MLP neurons of a small language model. Each row is named by its layer, matrix (gate and up: input weights; down: output weights) and neuron, and shows model dimensions 314-409. Each number is 128 + 24 x the weight over its row's rms, rounded and kept within 0 to 255. A neuron's up and down rows have the sign that makes its largest values positive.
A block is one neuron, or neurons of one layer that tend to fire together. After each block is what it responds to, as a language model described it from the Wikipedia text at the highest values.

L2.gate64 [202 153 137 173 108 145 131 146 112 142 136 129 142 113 133 119 134 109 112 132 117 149 143 137 142 111 112 117 146  96 125 147 144 140  97 129 120 138 115 111 133  79 111 176 158 124 153 143 154 100 117 111 143 127 130 121 140 193 142 128 109  91 141 119 161 105 120  94  92 156  96 114  94  90 122 105 144 131 125  48 132 139 129 111 129  66 126 127 109 110 127  98 148 102  80 161]
L2.up64 [148 212 158 101 105  98 132 108 106 173  96  90 134 140 158 144 132 112 129 129 118 115  96  97 169 148 165 136 178 111 125 131 116 123 162 126 100 141 150 169 100 123 124  92 163 139 130 126 144 128  99 123 106 142 157  84 136 118  99  81 160  90 130 121 156 176 140 132 173 172 147 116 119 124 175 145 169 125 117 112 154 135 114 132 109 110 132 158 108  91 115 134 118 114 146 178]
L2.down64 [111 160 172 112 102 107 116 111 138 102 136 117 178 127 144 173 145 141 159 151 113 151 145 146 142 146 134 145 122 124 122 112  97 142 109 162  86 137 128 145 142 157 106 138 134 108 126 155 114 109 134 114 125  90 141 117 123 119  87 143 147 126 138 143 113  94 140 170 137 163 141 120 117 145 114 164 127 140  83 126 135 165  94 134 152  90 130  89 144 133  98 120  79 105 105 156]
L2.gate136 [183 154 112 144 102 138 130 160 128 132 143  90 161 116  92 125 113 114  82 135 124 148 183 155 120 146 105 129 129 134 146 157 104 199  88 193  80  90 122 101 122 135 110  83 125 148 137 107 118 145 159 185 115 146 120  93 133 157  97 157 111 124 117 156 152 109 111 141 118 183 114 145 126 132 143 123 140 133 132 135 135 180 126  78 107 155 108 115 150 139 128 131  98  89 126 126]
L2.up136 [132 163 173 125 113  80 138 129 135 101 146 149 141 132 110  92 135 124 121 148 144 115 128 154 135 155 112 151 152 121 143 119 135 147 130 141 122 130 132 132 115 148 110 130 106 158 151 113 164 108 106 146 127 137 121 104  89  90  62 157 101  82 116 114 156 110 148 144 149 137 110 143 120  85 162 122 131 117  97 169 134 151 110  93 134 144 137 143 128 116 124  86 157 108 173 136]
L2.down136 [126 125 164 146 119 145 131 149  82 155 144 151 113 147  77  94 123  98 114 121 127 117 116 129 154 143 160 123 119 134 113 133 133 121 146 101 159 146 118 137 136 159 131 123 112 120 120 107 130 159 129 136 101 140  84  95  99  91  71 138 152 119 161 139 146 118  97 169 166 134 102 158 158  96 115 145 127 170 122 117 174 146 144 155 154 119 127 150 113  67 109 119 147 107 149 129]
L2.gate854 [178 117 145 136 137 143 136  89 109 160 133 106 141 155 150 111 149 103 138 114  96 136 137  98 121 112 128 141 132 149 161 125 107 145 116 165  97 142 115 133 109  80 127  85 136 142 134 148  75 127 125 157 131 142 106  77 146 152 122 135 125 146 164 130 110 129 114 118 102 128 135 107 167 132 166 109 163 131 157 121 126  99 116 134 152 138 110 117 109 145 122 134 132 163  84 150]
L2.up854 [129 132 139 176 125 118 148 136  94 128 114 125 112  76 109 126 127 106  86 107 156 145 140 117 189 155 102 118 164  86 108  81 124 150 126 121 102 144 158 138 117 121 118  87 151 114 114 153 115 119 119 113 118 160 124 133  93 152 138 116 137 127 136  80 164 168 118 130  78 144 154 157 135 153 139 156 185 134 165 131 121 165 103 135 166 140  94 154 104 131 144 107 121  93 138 120]
L2.down854 [137 112 126 138  85 115 111 151 142 138 124 157 137  98 152 117 137 160 148 152 140  73 100 114 142 145 103 169 153 109 154 143 135 149 153 116 146 130 118 159 111 139 151 134 102 108 153 171 142 113 116  77 132 144 142 104 123 108 116 172 167  92 105 124 132 133 112 108 103 119 150 144 106 159 137 124 159 159  95 172 133 108 136 139 156 145 179 100 118 105 134 123 126  90 131 121]
L2.gate867 [181 153 122 127 114 132 152 163 183 145 120 134 105 128 137 140 160 149 160 145 133 118 120 110 129 101 130 163 109 157 162 173 120 129 173 117 105 139 124 123 162 116 154  99 120 122 140 140 112 138 113  92 127 124 102 105  96 134  93 164  92 157 163 117  82 133  98  87 104 163 163  97 145 141 153  95 118 163 152 103 128 108 145 136 147 152 142 152 125  94 122 146  88 126 147 178]
L2.up867 [142 151 101 129 134 154 104 107 118 129  74 128 108 152 150 116  83 135 154 151 125 104 159 110 107 146 163 176 110 181 171 131 151 114 101 146 148 182 165 144 146 127 102 144  95 118 144 111  53 147 119 107 128 165 154 146 112 142 127  95 133  93 122 102  73 131 138 115  91 148 101 119 122 119 122 141 152 151 135 112 118 133 105 114 130 120  99 137 125 152 159 111 141 140 156 156]
L2.down867 [168 162 108 152 104 137 142 111 143 164 102 161 139 144 139 126 121 135 148 134 128 111 137 123 130 125 147 130 103 160 153 197  94 115 169 102 115 163 134 132 114 109 139 131  97 126 147 111 116 140 122  86 146 112 154 103  98 146 126 161  86 146 111 126  67 137 109 116  71 125 134 120 168 148 158 118 112 174 134  95 128  89 131 122 135 160 129 133 138 126  97 143 135 126 139 166]
Responds to: Paragraph-ending line breaks. Line-break tokens right after a paragraph's final sentence in Wikipedia articles, usually before a new paragraph or section heading; also table-row and heading markup.

L5.gate536 [113 163 138  68 178 108 125 112 114 112 193 133 131 159 120 104 114 122 125 139 165 155 107 115 137 170 151 112 104 118  89 176 130 125 119 132  95 118 140 101 135 132 108 141 119 127 192 143 106 165  96 117  86 108 112 153 129 134 113 132 155 161 104 118 148 109 139 168 158 178 152  87 118 127 148 146 133 114 141 104 116 103 168  97  97 111 118 135 102  95 136 106 144  77 190 105]
L5.up536 [102 162 167 155 146 124 107 115 127 149 118 135 125 147 131  82  88 149  88  96 161 112 136 120 134 111 154 151 126 134 127 136 106 109 114 128 128 129 115 110 136 143 126 169  89 115 155 133 122 113 114 156  95 124 119 129 131  76 129 112 167 137 149 121 136 118 143 177 129 146 131 102 134 113  95 122 121 101 124 135 124 104 113 135 153 111 121 160 112 143  91  91 119 107 137 111]
L5.down536 [133 189 144 149 138 121 117 124 121 167 100 101 184 122 127 109 125 114 154 158 167 123  93 120 121 181 112 108 145 123 136 162 114  93 141 102 139 131 118 148 146 129 118 138 134 101 154 148 129 105  99 154 136  68 113 157  29 145 145 142 159 122 139 159 126  76 144 150 132 131 137 127 123 118 116 105 104 140 100 138 129 150  98 128 160 157 115 112 117 140 121 134 181 123 156 145]
L5.gate583 [141 141 175 128 130 139 116 105 102 122 141 146 166 154 137  95 108 141 152 105 114 114 162  88 110 172 141 167  88 113 146 160 111 104  80 139 129 108 129 133 111 119 132 155 110 117 160 122 136 110 133 176 132  81 130 134  84 166 116  94 122 122 142 160  67 111 120 183  58 152 153 135 145 116 139 147 135 133  98 147 156 157 117 142 115  84  86 150 140 108 136 133  92 103 131  95]
L5.up583 [150 145 107  87 145 123 118 128 159 159  89 128 108 122 114 128 118 118 141 101 145 118 169 131 155 129 149 126 132 159  83 122  91 125 140 134 127 163  81 175 100 140 129 110 154 119 115 133 121 127 171 140  98 148 128 119 160 101 153 137 183 159 121 110 141  98  92 127 160 133 146 104 158 126 103  96 115 152 132 162 127 107 143 121 134 132 107 137 108 165 124 125 139 119 145  93]
L5.down583 [ 88 137  76  74 137 145 124 137 140  99 110 109 104 110 178 104 128 123 147 131 187 111 171 110 133  91 162 127  95 104 169 118  60 152 137 122 113 133 119 118 120 115 137 118 124 111 114 122 145 160 152 139 110 121  96 147 120  98 162  91 137 118 167  86 125 101 128 121 140 142 162 128 147 151  65 116 144  89 121 159 146 102 128 126 150 135 122 116 142 140 136  78 137 139 113 146]
L5.gate589 [ 99 103 132 100 208 148 140 113 174 126 142 107 159 125 163 108 156 166 107 144 123  84 172  77 156 125 158 164 116 128  70 144 118 136  99 120  97 141  93 127 158  99  98 154 121 116 138 105 141 141 122 155 116 159 157 129 126 118 119 164 130 123 107 128 110  89 148 137 105 149 120 124 110 112 142 128 122 102 132 129 139 134  80  98 141 127 140 114 157 130 109 164 136 130  95  91]
L5.up589 [116 133 122 124  97 126 141 130 159 127 154 144 100 128 104 138 137  95 168 117 151 168 147 120  97 150 113 103 106 134 173 145 126 148 122 120 131 111  99 107 121 104 140 119  84 133 144 137 142 113 116  66 109 173 117 132  81  98 119 134 134 189 116 129 108 123 135 155 106 153 114  96 133 153 112 146 115 137 139  72 152  97 142 150 123 140 111 170  73 160  77 167 137 117 111  94]
L5.down589 [ 88 126 116 147 133 133 121 129  70 158 131 128 165 116 165 139 106 120  93 124 138 144 120 128 164 114 126 103 138 139 134 109  91 145 117 130 147 111 108 122 177 100 101 121 131 146 102 133 170 172 112 153 168 144 145 129 141 126 149 135 224 112 161 124 112 130 156 141 137 141 133 138 112 109 145 166 143 141 138 159 153 141  76 141 113 141 157 140 129 170  78 138 155 127 125  87]
L5.gate864 [113 104 155 141 147 167 161  82 162  84  99 134 107  92 123 149 142 113 115 154 108  75 103 136  63 123 122  78 146 106 125 145 146 123 127 131  96 141 115 130  99 128 100 123  99 107 118 116 139 157 139 126 102  80 129 148 113 126 157 132 124 150 129 141 157 120 140 140 137 121 126 130  97  99 104 149 133 108 108 128 124  97  80 123 135 115 131 157 159 113 150  90 139 151 110 114]
L5.up864 [131 113 106 103 128 154 135  92 157 138 104 162 114 106 122 108 133 125 148 152 126 122 139 138 128 124 115 112 127 116 122 116 130 133 135 123  96 126 125  95 128 165 144 108 151  79 130 114 174 150 140 151 150 132 156 102  96 113 121 165 114 181  97 109 108 170 124 148 141 153 164 106 144  92 112 135 156 131 153 146 160  91  90 147  98 109 125 158 112 109 151 128 130 132 104 129]
L5.down864 [132 128 117  93 102 152 133  90 153 154 123 125 170 176 136 183 133 140 168 143 106  77 101  96  94 162 147 104  95 145 135 127 129 132 167  94 166  94 119 116 141 130 155 112 144 116 115 175 114 132 154 115  92 135 130 114 148 151 148  99 117 131  84 131 124 137 124 129 115 113 112  91 133 166 107 135 152  89 155  95 108  96 114 108 105 110 117 136 131 106 134 148 124 145 102 182]
Responds to: Line and paragraph ends. Line-break tokens ending a paragraph, list item, table row or title line, especially just before a new section or heading, e.g. after "...back to Pegu.", "| 12.0 |".

L5.gate122 [148 110 107 132 103 124 154 110  79 101 129 137 112 113 128  86 131 114 131 109 150 119 116 112 162 164 119 173 139  81 153 151 111 146  92 132 158  91 100 111 158 120  87 139 138 162 127 134 143 116 112 141 108 136 145 108 160 115 108 123 116 125  90 124 136 120 103  92 144 129  98 144 101 165 156 128 127 147  93 108 139 120 138 171 168 136 122 128 146 109  88 138 154 115 104  98]
L5.up122 [134 118 115 112 157 123  81 106 121 134 101 143 117 123 148 157 112 120 112 169 107 116 122 188 148 112 136 170 127 149 107 143  70 107 114 115 188 106 162 149 145 155 142 147 138 107 119 124 118  98 113 135 107 148 134 115 148 116 134 130 128 124 147  75 127 141 129 103 106 120 154 124 154  99 131 114 174 108 100  85 103 173  93 132 102 121 103 122  84 165 149 114 141 115 165 131]
L5.down122 [124 145 154  64  95 114 145 155 156  94 168 114 172 150 106 104 144 112 113 113 131 138 111 146 152 139 117 112 109 105 126 127 125 136 127 178  98 123 129 160 131 146 125 124 146 143 139 106 152 110 161 145 140 100 143 119 110 123  93 135  90 122 127 146 128 106 107 153 121 111 124 118 132 124 101 131 110 149 130 141  66 103 156 142 136 127 166 111 121 132 132 127  30 127 156 135]
L5.gate389 [152 148 100 142 110 152 113 146 183 139 115 178 110 137 122 155 126 127 135 150 105 118 110 115 159 106 137 162 147 137 151 114 110 113 121 127 116 112 106 122 115 153 108 159 126 106 130 116 146 114 151 118 132 114 133 129 131 133 155 104 116 158 119 114  94 124 168 149 110 139 151 143 142 109  90 124  94 119 115 141 118 108  57 132 105 152 156 114 125 168 114 135 113 111 117 101]
L5.up389 [135 120 123 153 159 118 143 142 150 102 167 143 145 125 145  96 125 123 116 179 127 133 154  86  91 136 144 117 168 153 172 135 126  74 151 147 134 151 152 118  70 112  96 129 132 133 157 132 136  97 135 100 133 152 160 147  84 117 166 137 142  95 105 100  82 142 108 132 132  94  99 143 116 140 120 169 168 115 136 157 123 141  90 135 126 133 120 135 122 141 162 120 132  92 145  85]
L5.down389 [143 135 115 123 133 158  92 104 127 157 114  82 135  99 105 120 128 157  75 131 147 111  83 125 149 159 138  86 112 140 153 114 138 154  92 152 172 102 120 143 134 181 110 122 101 104 112 139 152 121 112  92 109 138  98 117 134 113 135 132 150 135 124 127 118 129 124 134 136 102  91 131 115 125 106 114 153 142  89 137 153  75 110 101 150 129 138  93 145 129 130 141 110  92 114 145]
L5.gate707 [123 153 109 152  99 120 156 146  81 106  96 140 150 111  77 118 143 118 111 115 116  98 146 148 151 101 131 135 156 144 141 113 109 126 159 129 108  89 129 105 164 127  86 146 169 158 144 189 151 163 152 121 155 179 153 117 127  97 132 128 166 117 147 127 118 107 158  86 131 110 135 128 124 150 163 110 123 146 125 104 130 120 170 142 134 165 121 118  77 173 108 121 154 133 123 105]
L5.up707 [ 93 141 100 133 124 128 165 106 143 126 142 122 105 146 111 130 151 165 129 140 146  99 132  89 150 197 154 142 135 141 107 109  97 147 155 135  75  76 119 130 174 145 139 130  85 147 113 131 127 154 114 107 151 123  79 131 187 115 122 106 122 130 113 147 100  83 143 142 132 154  95 135 118 112 129 114 127  52 149 104 186 129 113  86 159 105 159  99 120 181 104 136 126 111 122 153]
L5.down707 [148 147  96 139  93 107 157 131 192 136 128 104 109 161 117 117 130 161 109 140 157 119 117 172 150 158 128 120 147 145 117 159 109 139 130  80 138 141 144 108 143 134 129 118 119  97 130 116 117 120 140 135 114 123 105 150 141  76 134 111 103 156 157 131 129 149 119 126  83 159 119 110 163 119 109 126 133 134 111 120 135 118  82  77 158 120 127  98  99 104 153 141 140 105 150 137]
L5.gate844 [134 146 175 164  95 107 136 189 107  92  95 124 142 167 151 133  89 127 130 128  92 120 146 181 141 144 122 134 161 105 122  92 102 164 116 150  97 132 140 174 107 127 161 115 129 136 121 184 114 140 155 131 112 142 125 157 143  77 131 147 177 141 129 118 143 111 107  51 135 145 131 129 130 156 137 126 127 127 152 106 101 157 158 113 147  86 102 122 131 137 116  50  85 103 138 122]
L5.up844 [126 104 114 136 115 121 128 134 125 149 132 127 136 113 133 109 121  96 108 173 150 144 120 154 110 106 150 149 145 148 149 111 109 162 109 108 129 133 151 126 133 111 128 149  75 131 145 172 103 142  80 130 128 110 100 103 105 141 153 120 139 143 143  97  83 115 109 130 124 190  64 135 116 120 136 115 132 120 130 127 144 170 124 124 114 127 139 123 121  88 131 111 120  87  94 114]
L5.down844 [111 133 120 133 172 151  99 120 153 129  97 105 113 131 110 112 125 122 170 122 148  80  77 104 131 165 169 155 116 117 140 177 157 128 113 106 145 121 143 135 156 130 149 104 116 136 134 126 151 135 129  99 142 112 123 133 158 140 131 145 132 124 179  90 157  95 193 115  82 113 121 157 159 107  92 117 165 125  98 118  84  83  92 121 147 155 102  97 134 119 137 130 107 147 138 146]
Responds to: Section-heading line breaks. Line break right after a Wikipedia section heading such as ==Early life==, ==Release==, ==Reception==; weakly also "that" or "on" introducing a clause.

L6.gate129 [118 187 148 113 131 174 132 116 184 130 101 153 128 110 116  96 124  86 129 127 118 113  91  95 108 165 140 193 132  60 117 150 172 104 116 104 107 132  91 120 130 125 122 131 103 132 134 122 130 138 100 147 100 157 113 152 109 139 163 155 126 102 108 162 103 100 134 175 163 140 138 164 113 113 160 138 101 118  90 111 142 132 100 143  97 158 138 113 128 124 131 104 145  99  76 137]
L6.up129 [106 134 129 116 173 116 153 130  77 134 104 100 105 139 103 151 138 125 157 183 131 133  96 149 127 120 141 128  99 133  84 121 155  91 125 124 108  99 150 131 166 120 131 134 109 131 136 128 116 136 126 113 171 118 116 145 124  88 124 158 110 166 128 163 102 122  95 126 131  98 128 125 116  85 147 104 144 131 163 202 144 121 146 136 129 155 127 134  98  96 144  99 108 130 141  91]
L6.down129 [ 93 134 137 110 152 167 104 100 114  88 115 139 124 117  93 110 136 155 130 137 145 123 142 125 117 165  91 119 130 128 142 166 153 139 111 143 134 135 136 119 155 158  97 148 135 112 149 149 100 152 120 175 106  76 147 111 105 106 158 162 116 144 112 156 132  96  85 131 149 140 144 111  93  87 135 126 114 132  90 139 140 167 131 144 118 134  72 132 127 144 120 142 153 105 122 110]
Responds to: Structural line ends. Line breaks ending rows of Wikipedia tables (after a closing |) or finished paragraphs, plus closing == of section headings like See also.

L2.gate390 [132 126 105 125  89 128 114 160 112 107  81 185 144 131 149 160 127 126 117 161  96 146  95  87 104 135  97 146 132 122 149 144 110 146 107 106 139  85 120 119 142 110 129 122  98 118 149  88 107 178 122 135 163  73 150  86 124 121 113 116 133 159  97  98 138 104 159 112 111  82 162 125  88 133 152 109 119 120 127  96 110 103 144 182 148 127 138 120 166 124 124 132 133 125 121 142]
L2.up390 [113 107 140 138 103 139 109 171 153 116 115 108 163  95 105 139  98 140 122 163 102 115 109 128 119 125 113 127 125 160 120 112 127  74 100 177 118 100 101 155 129 153 154 109 109 108 122 117 128 120 145 147 139 111 112 142 130  77 109 105 121 134 128 116 122 120 148 177 171 125 155 105  99 113 138  98 122 115 163  96 139  83 132 132 109 132 159 111 136 131  93 170 107 130 132 107]
L2.down390 [134  85  79 130 134  71 104 133 118 137  95 107 146 135 107 145 125 142 135 109 194 149  91 144 134  90 126 123  77 179 179 122 157 175 126  74 111 129 117 197  99 103 146 106  95 128 184 122 174  94 113 107 167 149 148 154  73 143 137 118 120 117 115  83 162 142 147 110  84 107 124 125 127 137 133 139 140  85 123 151  97 139 125 105 126 127 168  86 108 140 119 100 127 111 141 145]
L2.gate609 [157 116 129 156 111  91 126 155 124 119  80 148 134 139 102 147  84  78 115 116 146 128 135  90  94  98  92 140  98 145 128 114  97 121  98 106 124 140 103 125 127 141  93 109 124 169 112 124 143 113 123 152 116 123  93  96 122 138 105 131 137 167 131 125 163 144 111 153 122 105 141 149 160  70 125 113 119 134 126 119 133 140 137 147 120 158 152  79 106  91 163 150 114 100 152 114]
L2.up609 [112 113 148 156 110 134 134 166 152 103  89 131 140 111 136 102 137 168 115 173 113 112 132 136 105  99  51 134 110 121 134 142 113 110 128 141 155 151 158  95 124 141  91 156 177 113 131 161 124 126 147 140 134 129 163 133 112 141 135 157 155 168 140 121  83 106 177  92 129 123 154 126 113  98 134 109  95 133 134 126 133 104 160 164 159 144 186 131 114  81 112 134 104 140 144 141]
L2.down609 [153 111 129 117 116 138 167 135 132  99 101 115 106 151 109 109  99 141 143 119 105 137 112 130 118 131  94 126 173 139 138 126 149 143 141 128 134 158 114 121 125 136  89 104 151  87 184 112  71 135 125  96 142 138 131 105 120 152 126 147 163 139 125  96 115 129 113 103 110 139 128 144  95 111 107  54 123 116 154 151 111 142 145 140 133 175 147 159 142 147 107 157 125 125 174 146]
L2.gate814 [109 119 143 135 157 138 135 147 161 129 128 162 139 133 112 106 165  95 130 175 100  99 171 182 154 121 141 160 138 120 125  87 108 153 102 109 137 139 108 122 110 148 142 113 102 183 175 179 109 121 138 135 116  98 142 117 101 103 122 113 136 137  90 134 106 142 117 132 167 161 111 148 110 141 117 140 164 107 130 157 138  96 120  87 138  95 150 121 126  84 148 144 120 119 131 105]
L2.up814 [119 106 159 126 107 153  97  91  99 154 148 133 143 141 123 107 122 140  91  97 157 116 132 124 114 184 134 131 112 157 160 120 157 124 123 124  85  86 155 165 199  76 107 176 112 168 131 106  84 148 129  98 161 122 150 132 138 138 105  69 141 126 118 112 156 152 105 123 130 152  92  94 138 136 130 112 127 137 136 105 113 194 156 141  88 121 119 116 121 148  86 143 147 176 139 105]
L2.down814 [117 107  74 133 139 127 131 128 137 152 150 141 164 140 141 104 139 108  90 145 147  60 125 108 173 112 106 155 152 118 139 108  99 141 146  89 110 153 114 129 165 129 110  98 142 108 103 147 128 136 120 162 121  97 136 115 126 123 114 193 158 142 134 152  96 144 161 119 124 125 143 165 126 155 156 133 149 111 117 135 127 148 133 127 153 131 150 110 112 119  94 120 122 118 120 123]
L2.gate841 [114 124 140 141 142 120 126 116 134 123 135 140 122 131 140 122  99  93 113 158 109 140 149 119 112 131 101 181 113 129 113 107  98 109 104 156 147 105 145 166 131 153 166  84 119 112 126 127 121 145 137  55 136 100 128  91 111 136 124 176 169 116 129 120 113 129 146 137 135 122 116 115 124 146 140 138 128 134 121 112 130 122 114 118 128 131  90 131 151 156 139 112  93 100 162 124]
L2.up841 [ 94 102  95 140 121 157 108  97 135 156 120 123 146 147 140 129  99 107 128 156 105 173 118 123  76 146 148  99 117 143 141 104 117 144 106 126 120 146 131 130 107 123 117  75 107 125 147 149 144  82 104  97 125 114 139 154 120  94 147 117 140 121 117 114 177 132 135 165 115 101 108 140 104 117 134 128 121 112 121 174 130 114 122 108 166 106 112 119 144  94 123 131 110 163 138 113]
L2.down841 [136 137 157 107 109 148 128 120  98 153 157 122 145 167 121 150 116 140  93 110 143 110  93 138  84 140 148  98 123 126 141 125 176  98 139  82  94 158 148 109 138 100 136 130 118  98 127 151 122 170 125 136 102 160  81 139 112 145  99  85 174 166 126 119 154 101 140 164 122 145 127 116 155 165 102 115 153 130 103 121 128 149 157 127 119 134 150 117 133 153 118 119 123 153 133 148]
Responds to: Line break after captions. Newline tokens ending a stray short line such as an image caption, table header row, or verse line, e.g. "in the Abu Hamour Wholesale Market", "|---|---|".

L6.gate541 [124 144 112 113 144 118 161 181 141 110 143 131 169 140 126 102 125 107 110 110 128 120 140 145  84 167 160 163 119 169 142 139 136 150 117 119 155 155 152 127 134 116 128 144 134 176 155 109 124 143 136 160 117 118 119  94  92 104 103 120 127 114 117 122 104 123 153 133 100 136 126  89 133 105 123 144 160 121 115 146 123 126 120 115 136 130 122 133 118 109  93  96 118 148 161 137]
L6.up541 [137  88 120 141 107 125 148 106  96  96 145 142 113 100 100 116 147 105 180 123 107 129 137  73 160 165 126 137 105 125 124 113 119  98 171 135 114 150 123 131 159 136 104 153  91  84 139 126 121 152 157 124 132 106 122 160  82 132 128 134 171 153 148 148 166 130  76 142 122 141 141 123 114 126 141 149 132 107 142  95 147 127 111 118 126 139  94 109 111 133 150 121  99  93 120 148]
L6.down541 [146  96 157 132 117 111 123 100 114  84  76 144 140 130 114 116 131 145 124 117 145 116 115 115 125 184  77  98 119 134 121 166 147 128 148 162 100 141  87 104  98 119 140 154 142 129 131 110  93 169 114 115  78  96 143 123  97 159 130 120 126 120  84 179 122 139 131 130 135 140 141 134 107 132 123 154  97 104 115 159 116 108 109  99 147 132 155 172 105 131  92 140 162 116 116 163]
Responds to: Boundaries and kinship prepositions. Line breaks ending paragraphs, headings or table rows, and "of" or "to" naming parents, as in daughter of, son of, born to.